config = dict(
    num_hidden_layers=11,
    hidden_size=512,
    num_attention_heads=8,
    num_key_value_heads=4,
    head_dim=64,
    intermediate_size=1024,
    vocab_size=32768,
    hidden_act='swiglu',
    norm='rmsnorm',
    norm_place='pre',
    norm_eps=1e-05,
    positions='rope',
    rope_theta=59900.0,
    rope_fraction=1.0,
    qk_norm=True,
    attn_scale=0.125,
    bias='none',
    tie_word_embeddings=False,
    parallel_block=False,
    init='uniform',
    init_std_qkv=0.0432,
    init_std_o=0.00921,
    init_std_up=0.0432,
    init_std_down=0.00651,
    optimizer='adamw',
    learning_rate=0.00121,
    beta1=0.9,
    beta2=0.99,
    weight_decay=0.25,
    lr_head=0.00575,
    warmup_steps=277,
    schedule='wsd',
    decay_fraction=1.0,
    decay_shape='exp',
    final_lr_fraction=0.05,
    batch_tokens=[32768, 65536],
    max_seq_len=1024,
    doc_mask=True,
    train_tokens=437000000,
    max_steps=9090,
    dataset='wikipedia_en',
)
MLP neurons of a small language model. Each row is named by its layer, matrix (gate and up: input weights) and neuron, and shows model dimensions 224-351. Each number is 128 + 32 x the weight over its row's rms, rounded and kept within 0 to 255. Numbers have three digits each. A neuron's up and down rows have the sign that makes its largest values positive.
Before each neuron's rows, "fires after" lists the tokens most often just before its 100 highest values on Wikipedia text that the model never trained on.

fires after: "| ", "."
L6.gate293:122108103138132139133112189118139098136090103125138143144128129093135141140157114160121157130115156096153108130123047098116160146120121108174061123135139087185148081177174116110044107136165089134116150090069122174135151117202080110111126157129139134163130128097140164099126114083088172176173158100109144112098158147059091085140083096182136121117118157094196102054128153131128151108141
L6.up293:189131114173103132128094155153099082094096144167105153099149122125164086126106162155142126130154143076140167113161138166154072084094162156156161102148122141138176159137188109127085199107185090145181107150107133116134135101149158105115146065152137139107080106144131136153147068104110114185118081097169176065188122182142090076111194090124145064146097161123141152091103140143158058136083

fires after: "| ", ",", "(", "; ", "."
L4.gate717:168123131101126150196112089151188165071043131139100085122109072144122102134100131127095122170152136120099122166174128109112131160183149150136170147096120164125124145107154090121063100131157152119132191126155074104128179111185144141131130137134153090101088155089130097163170046139067132150166088163127056128130095140107116097135082118171167121097130138127198086078124105105181135130080
L4.up717:077116106145123168066173090118181179096133110074108089136103134105122086111178161111105185104130166117224097166095175137150118092119151111114126118103060103056191098149116158119136116112139063100113072157069092144114102169140162133113123141058126091124133158155076128138206078168123123197163109176118172129105169144104146122156151104100126085083154139142118070192125075135114131132137

fires after: "| ", "\n\n"
L6.gate704:083126144160169053152063169190132104082133145027118114184132093179105139155058144112186063119194159121147136164125126118108151167130143159144103105139097149086140141149089028142079113111148118103115166074072155103151130140157112148149130112139175148149148081114086134090153108155120125171148100206105085141126210111123153123139125131161180060133175126107142116111114109123160149130108
L6.up704:152071104149108106150123142186113061155091123112131106165133096104121066163132119162143074180116141136116124144131153170120153201076115159178171064140155166138128082116139145069156154069100137140180163058117110102128124126125128082111139114148162080099077063169102131122145149117139135092155105131149153104177111152097169123132199086128141129142124142129137085132080085090103162179115

fires after: "| ", "9", "0", "uk", "37", "gov"
L7.gate55:175142128155119127085072131088094144137137140146144134147130086128165115121158072153123076174096152117154101084143109129108169172112101095127098103094132204108146134089124148138147162090107106108149127101139162092088156089137159150080110094191132186103113106117181165084093146092122130126127042127095132148124105115152148115166144147160095135098158132083119162132131097139183081147145
L7.up55:142073139121120137136147123154108156149120146094071116118170126142106130140132112126132109094154131155087147065146176125120128110128139141103146116098098172172071167123077122077123127152129157085156050131079140119145084123146154118127096126106171155095111173084161152147170127136164075104091147136141174064112144158095102149074138182149132141145117065120086205139093178092207099139091

fires after: "the ", "late "
L7.gate18:188151151100156102096109133132138115159102151160084174117117148140177133118117129170113119092159126119145073144120163138065096122145137175143145126124111108159121149109162100137073182151096165108081159119173103135101129136138159184170117126164159119086161159130105151093124122133132140124138161156081155143115173140143160161164082049202124101183180178126126104101138152115149201090045
L7.up18:172160133086144179100147112091105168127142114073119184137127208172100164110167171073110090126145144075099086180106125107153098076114096136122099155092141111134143138077177103191059177166124146082130121148032072176184077141158142168189094124076121125104102216152164104122116125131093136117172159159122164109106199146105093187092131152138104097138136087116147129167139122094171143160099

fires after: "==", ".", ").", "==="
L4.gate468:115119176129148067116085156133167081100156115167216123101085098101149081078104078055083126152138195087097098165136136129124157123097114093108106146109141131158082131135123163101100106130081129020052135104163080182114160106102074122173110082109117142115167109112133098146150092127092108137145165053109100147058145134171133132150085143110141181094150129141143059156170146156113170097202
L4.up468:188132133100135080191150104144127161111167055172143128158079170112130106144142137034128114099215155131128090140113155135089160121126182169182165090155136187186152133091110154134064124149149096144087076124173097127090151153161145088142110053161128132129164159155147092067117115154148128125135095107075094141058113119131129157127132085142101208121096106141161150163151174201140130106155

fires after: "University ", "the ", "of ", "Harvard "
L6.gate779:106141072167132173107096098086175100073121096133177164119125106189117131133141085088091152148146140138167124134135109161173137138111189139128130090117118115128084096137104147083146089184099158081120141140130122090170128116133156086120167185134076142115111102115077115072124073087086108122131118122141093120122107157120110169123096155140137077164097089085174156137105126070173183127111
L6.up779:148085152136154142180095063093117111128154179151147164176119145079214100119125081131143184099081121131137093168092173112128180176078115132141149137109141156099148125094134137084141079135133119129115094078079128117120119139124107127058094137140107078101108144141092135127094175182130096103124160125146159138138127175091136118159127233160131122111134082091184098118115084126070139123181

fires after: "| ", ".", "+"
L6.gate550:131151169079165093099154094070083084109142073105168114120142075087112161173102083125177120167079191121111055079152092138170160157029165149108064098117161137146151148128085138112145078133100060114102121091136110122134117120136073115105162115163112129156108174107149109171067125128067108103103117106121158089120139147128141154112127137133130156116049082163128091122166122100104200156157
L6.up550:143138126121156075132107117103158088148136095172091143182188115118125136150124165112099087089096179101159154094122118109139105137111132128098168118112085164154115139122064115149132179168173132167088091058116184158119102114122212146096117080181137123094124152092217111138125115072097125157145154079114145088090112180120131161120088157108191143130071099061125122110134128117165148106092

fires after: "| ", "; ", "\n", "202", "–", "200"
L6.gate1008:171116113094128150127129182152150090111162116136126122118126077102139122092105093142133130126161140163140174080122111099101145076170182187085167102123120197164060123093176095117098096216101136109082110111143054102135086125153125119106122111175121106178089084127103107104160088144159114092160149152111117083201121177159130132118134120162125098115127144132189108088126092125193097116073
L6.up1008:100160101078169179128124153155114107096174101126078092103079102107056096101115183096188170125155116129154166134155104130170115071160164107123097102111139197151141123160142110115120085153129116083084131114100132163155080157131103129136085144069109129103140066108087138129157161093147120073109086104108120148185108150148165123113143098128147050060120121113190147129071106130152127139068

fires after: "\n", "\n\n", "/ ", "- "
L3.gate948:164093130122138120133101132162151120143087099098124145146045092123164199074138174103159149123120124133172124140115113133110160112123176097181130160077099110144068162103132051130088161098168208144046149143155122204154120061115169142195136153131073134201140098132120179109157107121111153133084122077161128150115203120135147118117056018169138124129093086166148091119139177127121106124125
L3.up948:118111125063154159128094068192135077101122130111173198113102097125104146082126130113101099105129106147072090039132196120110126090171171138148140129158099069118086089146151101115127151170096139180125155106116153134119083114091093139123124087126182133095114160128115176104113200106130160101133149105128148149147173069116107085136091126143142139082116144142124127158060178119127124171087

fires after: "| ", "; ", "- ", "202", "\n", "199"
L7.gate399:136148144115160164157166146094144132114105126126174130181154161131113171117097095113124131143191197166127162161158140135164160098140110098087132115107166132163117129106146114106077100183141157098122131097115046164108082121140099124091144089130162137178085122103125133148162085106150103115158081156082103130083171161134129156167111074139134118110155137124182134068113152181134184188161
L7.up399:159120140133151074169117138117129076116138063178112072085121150176164191074143121152146158104119157126082098097181103109154064110170130185099111170168126177145111150180156137119127178146132123094080146111164075102196108112127140147094145172120110186156198130084136152118186109092158120149149076140075166133136177142067125138145158090211086103199136082152171122102106110110132110155143

fires after: ". ", ", "
L7.gate998:149119187146128111138067111160119136144086168119084067151112117086148128127100123095144142138169139151121189133070135113142183086154193134127165124159150164164142086152163141152123091168153097100093057137138092151116077183156129087121100118121113148137127126137130069156126087174083135160163114147139078137074144122112115028164122151122110062127098127083173082066140109150109148109171
L7.up998:201052133143145101113098128156089122150076132129156146132178131167145145175230105114064100118177090117086179194106087161098101110127167200121171097134144126111161137126090112147115100166112146131100089120126090178136087174143132119106096115138148120169147119127153106154091137093122156111141092125158087180119091151161153133117098120124120053116156173131120172111171141117132160128168

fires after: "the ", "in ", "In ", "of ", "| "
L6.gate641:108195135204088123139124089089105127103133100143101159116114131152162138086117087056117094123136109126143167127150193097097102137164182093120105154123124057148093134055121072087091052181138084092118152155111124157078120113127078134125112104138159175149097141152072225144121138098186144146116093159096151158087206115170138191137118160155163086117160155142132111150187131157126212136146
L6.up641:134073125125144139140081149129108117151097120114099122137159147165131135063156143139156139125164134163111108084153128176101158102113141168118138107151082131101169123055141145148083050118120106168164087185117118078113130180158134104131152130112099074111165163127132145172143102152194141169087112167129151129154095154129163123134075124134141181053131170111105064133079161169145120115164

fires after: "the "
L7.gate648:114106099126107161143126124129140092166120070131201176142110058149133132085130183181132134103110143116173212097149132133121106112135107136124125132098142113146118164163127144086084127156059149041114162106165096175128145114186122084110149119143133093138090120122120121131118091113115128163153158113164073145114138050094141131131126158167129160172137159197146136116175148099164137071098
L7.up648:102146180095160099129106128155130147138132143138101135132065181124167163142160102125124108105132174168142162149074143100099088108150110110141122129097097165140173090101173081138160135132162077092150155132124158127133080117146146172167111118107112129163148098199079132148168093172105123109099156165105141096135150177165150154110082168123085106128130082125165201157055109136160143184125

fires after: "in ", "the ", "km", "of "
L7.gate514:129181180105122134203077078168117142099099099139104178135134130164118149072155107094122187112148116077139155152176102097063102101159110129147145178109119176109105152082155116123102147105158140097130121136122083150116151057188078169145077121113106142101209112120112177160148096166119125114133188073112168121118116092150135085120147153179150095125152114060141089164125128112137151124115
L7.up514:183131174090093134127088088111175125195183089070119168194147123190177123129168088095107141109096161161114132089133145098134096126101144097159125097039101171158092190116130139171096146075148143156165085166093122122120073128144110127075092150076108107163117116103149156082129128131136121106115166131077141070091142191165149119139139146114146040131128080106096133139065117147135163125109

fires after: ".", ",", "| "
L4.gate672:134134157121130144177145100134114124087111133121133117152141087110146145154164040117134113174121179090133104116101082143138084163146120114156161145130098174195080139120095092068129119094094105086103183053136130153126198096143151170074106132120104143110108090133132148204158101145046128085144157125101142124197101100107190136164129167137124133111091094122183106100135178091205129140140
L4.up672:174163110146093092084131116103179123114095121165141145126142118128081131080104112163117113111167197106128113146114091151139115120139119154156103152068117180104156109146191121113117192074124137115142061145092156081122140160073116130092167130177159117125160163065109155166133136047134132105121138112091152151107089139144108130098117111130079060221088113127151122117113107161099141180144

fires after: ", ", ". ", "As ", "According ", "; ", "\""
L3.gate172:139135103145168103182097140161054108182093132175111118131155117108102140139175141169129061133126123192149140131096085144136131112123144146138151132141087124105133161131119152116166081131154169073165193114118110151134157140162139131105082150111099102116103070108151143096115119097136155061168152111167155187126114125105161166176140165129112119160114165122159052078105103165132097094150
L3.up172:079106215148134132111148122174138153098138062128088080158093117183144125162125149120141089120116151105119125159118113138130142070157114070196110170159063138152097204107131138094096122170128126145166173102142150134156178098114096124143101120102094177076154065133141172202139133121152184142115168138081163101100103140147119108135141153185109126125180151146135137129132140107107137149131

fires after: "the ", "The ", "and "
L7.gate808:194115140147134094123115071138090147107126182120172108191047149063129110108130168149143101183150109159141136155142088140148147077115145068125166088180146137158089113098129148145083136157112154110088197174208145140144125118150180197131093068149134080151073106092163120098189112117116115157148154147187128162146084160118169120135136095155122061124130152146206092062124108116166146102109
L7.up808:163105118116089131148145071115130157159093159056169110133147135124153110131196139200151152108105146129188116200097147173135104080123169142093173130152115065160107149063116100160071171182182138123172178121106163122133099112106166174120145110145205134136057183101135175151148096168139092146120151147090125077215087146105141139118111187144143087176179173127077165167130141109121123037086

fires after: "the ", "of ", "for ", "'"
L7.gate149:200128099118069130135094116150132092090102136147129131115062134163153135057087125034125121129158149112137144084118101179117108109152145097138130165100170092173090130195145153100105162107145086119133154132104128137157128160109148110122146137148091177114074058151146127102185087081141117105149167124158105108118152176121192142127156126198174136146137085067132078106122142035118110129086
L7.up149:108137092000121178161117077126131197121078109122151149133127107185138125113121081101113131160169232136133179182112088166102149137119102172073132172132094072098156151068126107123096123137158152079093128094133122111119094143085145106131127109100101108048094102145140118090082113225082115103115121101172072098139096101187124123135124130122143103136133112100095070157123096170135143094232

fires after: ". ", "The ", "the ", "\n\n", "end "
L6.gate640:140094139122161038092116172218134102100111198126118113153141127076154173108091174148169069209093143110127150104073128166149124096082172086180162126142101187152120130130078106116093141155139134164184168158134147156073095069124130166116100138180171168141083165133128142098189121112192147140161101137097128085104160127135151144135171074151091099224094126141139142123139149166084144107131
L6.up640:169091093156162113167065101136140149135110092142119121115146066138171178158155148150144117130178133169133169189085153083102101104068150062108114158110101139123130144146099166068155160186144148126076126125076184164124041120101132175121139125115086142141142101114066116112140171138114139113147095139105169119184203184137151110157152153178115092122129124105093093124102048123043167098083

fires after: ", ", ". ", "\n\n"
L6.gate875:098095092127138074134098117189175076117108095075141085134089090095166134097103133109168094137110109169119119121102125069102075103123138020130073159102147141154085127127139136110098089084119169125115158132128070167157100105156069164162090167112072127140088097113146084124127141146179173179142137156158118080131134120118162109134114109148210161134074196150075057073182122094093138111085
L6.up875:170087182086110147178131142143126107161135155120183091193136134208158100137113174070155096113137122117120087085167104073093119145157128126172087164147148130163075094214165060141131113164100080134105148167150088177127154151128108110126161154158097102181158154188144117138117132182185177054181115115159104153145153111123130122159112132135146176123114088132190139092155206103161158164129

fires after: "200", "198", "201", "199", "–", "| "
L6.gate377:126137159155138072123051157114154065100093101105127165143158041105139164141095111128190157173110144150135134074064092143186087128140120184135137137085125133161033104132135114155139144120116126119133201100129112132160131099124110141139101097144127162147081068079100078131159150130147091128165148111122066101180069163082151110205095162158170115119100133137154143087156118169174129097112
L6.up377:179153186122152096126139156134105131184136080072135108142118089156081152153159122115138161086161132095068190140114177110119106167175145142167152123137095169202119175107143154138139136142162080089098079105129134065126161095141142137154159140096129186202163136091171109156221121135112123079148146112137127130142127179141113167141074121142152082114107117081178156162160095103073153126150

fires after: "(", ", ", "the "
L6.gate744:164137123082155110167103112193096092141125140129169115188068107104144131124094095147180151143133169128146113090133146211067183127110167097103153101157166087145123157088127073120111150135114098080104175104131161138141139115122084129169179132144136111120114117128134165093098080169151158066165120083133115108171095099161143127157047118149164127123125126124121042113127139119115132120102
L6.up744:149143123104161047139115134143138144167093157107130154134135159104140074142131132223185129166113087195119123150107151106087155140101139113150154171116119154106131124121163131108151156168107142103099179112142170106096121130122164128197143083134167132148056114118127075114147167132141129117113147120081151163155136135095133149145093150160173141133134124173103114116087097090138097070101

fires after: "the ", "\n", "The "
L7.gate110:170112152092135164083186143170067126155158159149152133102114107160124096063174166123145127106155194098114121161108135094172164087148082170108145143110122122158129124093193102132076192114126161134081127121143123128112129123105165166130112171141101074180146110178121179081125127136108090131142102160131157071123155139121135167135097100152117127156189136158115114074186167149124126132149
L7.up110:206172129087165126174165126141084162139107119155128092110146107075107119166140131118086132107154181101097122170108141115143195105164116171109121111148144164140157097077106114134109122147159172149104138134151094126165150128185082117152160111086161103167093101113137179125133097192162134150116081191150124141151065088107118117113136204113180113053154066124085089161155138118104094111095

fires after: "| ", "- ", "\n"
L6.gate953:169167150117160126130055110145153069142110128114144158139167143145158139135140166108158103167136126117189167121096095120101132096118153135052073118126161210176088131094155076154127063145172151125079184108113141123142207099136136136105083114118135146191098156082115127131159103123127101106172101147085082090171135158122127101108137102155178080169105113109177131064135099162185181145099
L6.up953:115134125156157151125108129124183093133160137152097138157136069113136141111158132108135162130122138086153140119124113222133066093179097161049156137115092085091121124125118055166059086102167131127181130154133132126142134082143107071070108107115142118107131088075172115116177117135151100103208121082088109094145133142168143127143122168137115120130148050173169163108114089196132152094159

fires after: ". ", ", ", "\n\n", "\n", "include"
L3.gate935:115144104088191096163069067109131130086081135140189103115101110120182127152125150123170137144096114203088164105151083197202160081091157177154168144155113148143130139087137077095133144142126123083113115046106102130088099085132079170099113128068146099076088106105177109127085154105163138164071198115152114114082109124058109141173101095163174081129118145129141090077116144127127117124156
L3.up935:145109191124143120132106103152124150123156092118155115128176100156135140215092148102162105101078125090147132166113133121116084156155140084186120099137162171155163102166121107157079106129164193157143088152151166141094095138144115136091147119130122143142129137198099083133105116076188113119149086187164150103075095141156205100156132118153125104116097113163138165110129120167085118098115

fires after: "| ", "- ", "No"
L7.gate351:116123147122093091154096190154172078169066149089170134161090158151197126122104099129089118127151124144145102037083103098086148116058114105187104108177127153118133140148141078164097141132108119099100191088140161158135129092170102178108129135179109125144174119082068145157181116122096122128122125154112156173129176111149191109146107135153119114200175169126141124124119104106137167113107
L7.up351:169158139197168138102133112117089147161043102108110150127116134095132098166069099144117112140147121078120155111078127153114101125147115123189087121071120173093103175103127175137152117066173112157117140091179146118106121136152175154093142125161189152137154120197130117155189106103124076141105110133102178184138110143168144159105093127079143105122144155143107142092095138092145064138082

fires after: "in ", "In ", "the ", "of "
L6.gate545:170105121146115130187135147041060140104109083092164158104109132103119163116109111166167135145158143154101131141149150085104122175127146092093129149082169101099107146147128116151112159154120128096091162096065064107173133130152101136132148116085112136146129136148153188128131142075122126114193105106063091167150198168078193173139117138162176141183114115073174094132177152156156136200131
L6.up545:165124139030094132135148107136144157165190120110117159130103089129114166124119148114098148150134109129174151090152203111128105121138124139146070110103123126152093117130140168170081109157091171133171080088135081149086135082090134066147106107171095094081107109126126107124086118173105056129129103050138063100154148173132061150139149179158113158116156156155076130120124144148105097112105

fires after: ", ", ". ", "was ", "), ", "\n"
L6.gate507:200149156087158111167094136129136068158086093114151109135130071176196131166099121153135112140150086098103136094117094161151132118075123147167107070109165195129108118157173083086136120096092113091110167115157065151160150126148039146144107117163070128167132145072177150128133127126142169133146116127155126158137117139167116124111149175174129124203139136127137120086146131107119166093155
L6.up507:114090153141112135103040127089127075154155093116127074158155106152170164151057147142150096117098149171120146039142144049080161132135151115192095101167128163089122111145164115124109132132099146097108133118152109109101107169219113178142069075135142172108167151099133113098049107145141160122088134181125138119110084167088071121141122147168144116161138120143131140119138049095101175109133

fires after: "(", "was ", "==", "\n\n"
L3.gate1000:095121128153119173144125120174196081107180110101174142141160106116133079078169094100142064114083095178111119132169088101128159150054121170152050134147178110125099117145085125102099110153128110121121154104090111127117105135101096100081050159118099127085111111119140119097056064081069163090095125107100082159094106058136124093168103123169124167134111080068102125094147129219179125152164
L3.up1000:130144134157105076162112135164124127115154108128180112127119160160146139092117128143116161055059108149107169067146152127124156089143092165120151127114108140127103170107119040127202170109147096143189106127101145080091144108119124151087120117147158151158082166116124163133165141095112094160123134133098124175075118158160074120120101166138147166156148138129080100119107048133116044156148

fires after: "\n", "- ", "\"", "\n\n"
L4.gate190:125103078116123190170180085151187145148073110083168170101085127110149176088128168124114101118114086140145139159140158130107139131187091198110126178123124108120074147103172119149147116176103084126102116088172125205094122094119046137072122143138122143103115126140166168095111176151126129066131173126119100125127134108152106149185077108166167114164161108146113109046142072174164140152148
L4.up190:141151114179148137098133143136158118135143120122134148197117115153146179114095149128114063189165104167110086115057099140175111143053094049102094151128113083183091148157127122146135096086091181128172058166151126100110124076095124102080093067117144123112062104141134137150161168112147168098162172149185081123159147147085183147155117092149162152113172190107132106134149156140111129121121

fires after: "in ", "In ", "from "
L7.gate784:098109123141103143087103128143074113115122145169100129089083077090110124127144124136155107178128095126151111078131125079145081127142108127144106102078137162136148071109117058136092091107154126088172115139181094158079099136134056141145078146089115158083129156101120122177125080112107125169115162144166109085117135094114066053123153136127139092068073150136110112120160120101119184138110
L7.up784:120080198130129124075169198115151185169133069113160093150098152185120148140133155119159100130153135134100101121115142172093135076170139132130148110155052139185138153073144072150113109140134102163181143141180113199113104127103118097126130114089113133138113096097124180133163106178128075120182130160137136127153092149166115130183030159078101143112101138202149144160137136186109137118102

fires after: "\n\n"
L3.gate335:177108160174115069183091116181137111105141058092190142185137144147157123120204135099114097122139110147122100133100062075145098114134090172177121097158083163184131158149140102067073151088125089141095083086106139198131103156110127119108152119142061176102154124161152112127110096117114109165116122153137079197085127060133170147167124142139142118178091142070123155114163113165174110114161
L3.up335:166089166064103120164162089098107133140143149120170152144078152106148171031171078138126118091103142156068140073115138106163111161087084106144130103144082117106131102184115152103118183155138125142124160120138087106143125117127168090073135170143101102099119100152162128170140117156135103125086126116113125100163172110122161129114122088127104086095164063084148130127139086122112103163123

fires after: "\n", "\n\n", ". ", ", ", "| "
L6.gate645:176130130129090091182064086179209116154152100135141115133118133106126128099104130162132105090125093180116133129100166088080131181163144146095094172123118097113088153091122139100108138121117123073117192142197121148137037149145118152128067105220114179098095121084150111153180161123124125063165077164166097172147124089104179088187166094148157119153152120137146162042164136105139068044164
L6.up645:159143107099105095134160122129107187131192128120162054190139162155084100090089136113133099111158137199143130068111121144161166155172154116069139138088098139156090117143191171170104123150165151110114153098116131133151129099135084119113142132123198119105142122059107130102143101144157154169133196129096121120128192149145149159111158142134070120131147159091191106125153083162151145145164

fires after: "|", ".", "=="
L7.gate67:143145171123183066156113053077117112130119092151121096108123124088083110099158129100198122159132172046087111235166104153128168160097147125190111115116108124167102104073152109084071118098128095097135145101129145152166142179147113111132151115076141141117071174105150104205129141168107130086169102098115109154118162163149118113146110110145138183130093113078180092112125166158102151130147
L7.up67:146153134112094129099141153105078090141187149162106123159207153149146117079136138181156132183146120075132099116135123144125203151116120099170073147081074079167140147110075123132066143194109122112076151118113118195090128129065142105114120097080161161054111140165203072138141183218197096071107082100102111070165115105162118139105151084144150109102099142146116123126161148155090119109101

fires after: "| ", "0 ", "6 ", "3 "
L7.gate883:141182127149132133154087110151120110137146134138066140111123139166159090159076173126139130156080133105110075128120088133134151184095195107142108131072174188117133062142076181093144127111139164155099151137108127123164143087113126114106120108075067192148147151084170161146175099136148195086123082125075134076127147169144079139125127097157144108092187114109117101142119089150144130135105
L7.up883:162088056144116109129060110121108124135122110091078088157117170130124101157172107134139118158149170113166091109135089197137104144104141166135151131092050096123137074116156115130085135127107125140149209181149160150140133135117133129112159145078098102069108159089173135153175075123147078097146077074153121120149137117100139226161120118167189121112209161119176120105169104131127156167121

fires after: "\n\n", "\n", "Qualification "
L4.gate558:136130128105115122159125112138163106108123149145156073169078095082136154116103075069123145139163098142117094150117063136063108088083159145102113131103128092184089116054137047051048129170105129091101200156138109145106136140154146118105107113123149149159117129159121164123118126167112128144140169105147133143121172158132167146166039106220160108150135058119132084073100131138154193156113
L4.up558:174166106125140158167148137078102098123107126131137058147089111094142166117104114132118117136112090111139113123143064129056147076133125175087154130143207061206074107099137127107084104096093149082125132098122153097116166133141138064106139140100111161136156146130114140146079141144136142066114167123131076149075132167095140089111082160161163043127156102185161078183140148118100123119131

fires after: "| ", "|", "the "
L6.gate313:165129108106164137165183118171166149090111111175130109140128081122187101122180115089155132099148109122137093108122117114178152140121162117085166130188113090104155158125123119127075103135185145113106106114073073175092131109191129183175119130147146143148145136141106109048123098205108164184073142155135083177107117142139051131149108125147126150088100106155140078120102159104174131113176
L6.up313:150088171129101200129187125073130151115075092145134096187184167121158069124075149073127146119132096135204106089062148119211118131100106154104137114135115105141146110160105188089082140188190093095139035126115132129120078139103150122074202151179132107155160144129124131145042126127109097161104055143132111055100073149151130105116098123106132087138135146143105130145112092186115134135141

fires after: "| ", "\n\n"
L4.gate694:090125060120123136157130162180120146061096133110134118147063134126121157078136106113111091052157104152080187154135141171121180149150108159113076091108109106105137127114167145150056108168138054110093151149096095201121142151177108125128146124172097142077137119124157143097144138127110119133115126122110149183050159069084115147169180160076148176178123152115196186071107115090129126116177
L4.up694:152149135051079062127137109114143135135155159173031126097149188108070101131147102125169139092123194146089110145115098139070135137109121145130136165106165077147153079141083159119115132143134111114190100181119114096083141120156116184161095121108162154096124125112084125121129098119124130090125094102069173149144129102162136136151106190142120114113183078101127122145104173132108114159127

fires after: "\n", "0 ", "1 ", "3 ", "| ", "2 "
L7.gate368:124130161146128129133170116139134094161094168122113126150096152093145144062145123132083161119155108110121147151101113133149127121144118075095126081135185102098117129084143093103106095093143079103143181089129085097124139127191122092156153123101139180112065123151129185102149125049083111158162182124202052110133090090055074101177104117103160106168104165135158128092172139124178168108104
L7.up368:070077147083181095087154151128143101140171122116084050119141122180127148129058161107142108144201142120100151189088106177125166093118091061145068165136128152124124128147107137181154079144099193165126150128090056127141113120147098125118183153144141080155136191133114118193123171075131107139109096147140117108112134093132117208117137101106134153137095151151158121188156149122143158112131

fires after: ", ", ". ", "that ", "\n\n", "\n"
L3.gate196:112060185139143132134115049146164128152077100139150075156118145109122110097112147090137104111107113140156133174087130115160124087163126118153181091121140097130108146125168055146136148147140050145134123093132137136127166150177107125093146135091159144111087092148083115141128084136067082111160175132120163091172117131138134105177151096161130142129136104135174108093079088153178095052107
L3.up196:106156199187153097132080161134074099117079160180194125173088084163119155141109125100092146107142157104140121103186112125126170168072097155081135119096114147095117168121158157104140070164101134087110140143093067060128167161172095151106086157092046112087165054089110110094115134161149113112147125165141136146125155117129084172153092092125145135150216129063099176134147090163101102175075

fires after: "| ", "- ", "; "
L7.gate138:170097085101181116150111077112174118165149100153120157119145125141172131096150115104108134131119165120137091138111088109069169091084105164076065114096175167150120151091117047112156089109128160091068181130101151121139161097095162179114141110118175154109152109076112168116098184150167187119150125115059087154122105109114133080114078140156145135188147088120181102056085080095150221150131
L7.up138:140143146084181093096109119176202141084082097107150117129096089126110146168121186103092112127104163162186078064140099095084111110102084158149117095111160122075167107117125101088115107132111094113106158074147132100170126147107114138161094141072128117154095142117112056082107176108129100128173105133164086168151093124129087095113074050115166156121148142156100141129116112125091168124157

fires after: ".", "'", "can "
L6.gate864:127156131107194117116143091078115153122131107114178151133106107135143071103122119078170102159163184168139132186141155175179173141055132085135129149135123155161127146179129136117132105122124105105110127105139140132108171099124133132124118088085108147126126125180162137131138173086160150135079107187113124121092049099129178132112128092132156127130109109108176075115145104136099139154139
L6.up864:173142120090100131138152164110097106155176170145073096117167147168140098146138142141123097091193141140141126207039185136164104139102078099167108107131106160169157137134124165131087109174209155099169088087101094172098150176166187134109082118140125124105165124159141099093104104115150213086180174142109139126114083171131103196129159144085151139104118177109126140145109202153085154114123

fires after: "| ", "(", "4", "1 "
L7.gate456:147098134083144165156126083095173126133093135126160135135177115150115149147104093105145078108139173153146197074101149150109131077139126107132150116104146144122095103113085123095088090132116196116103134084111132147142113097168133131161114124104113119139073114094079138177134125116150155134132136142171077123092067112129104172152055158190121104099076138107149074164138116139096128101067
L7.up456:105113103101126137165082180148173095060138076167089096070134121133114110156110208142128102121106115149143143117103084160099126087069125087104140096178151107095152135159161130134125102145142186213162142130177152087132103141151172110116156169117115095081090170103146117171131140076124147113140057145114090143098164107153118093122134137158115152119133139162130090136099145152072192097111

fires after: "\n\n"
L6.gate467:163107166087113122163109100211140000103135092124127103164115051153159162173093094108171133139166133117173109152121095132109113092112130156148188133109105143169134160140144124057099137107103174058121128124163117161093158122167092125135093117198116147190162121086161109099234154105111198126145151120150106169121150118145121038136076152147160119155137117131111150093137082123157113090121
L6.up467:088140100078134162162135096153117092120116168109101064138121160169153072093121111100161139120119119134075098150173095083089203056118175111092167143141095060158112141124142077084060150110122139143093121160083138169150151167107166146180179118125093094116145143090180164140130191120146167146105105162099103147071119096078140111201095140141123114146114074172088133179116155102103134120087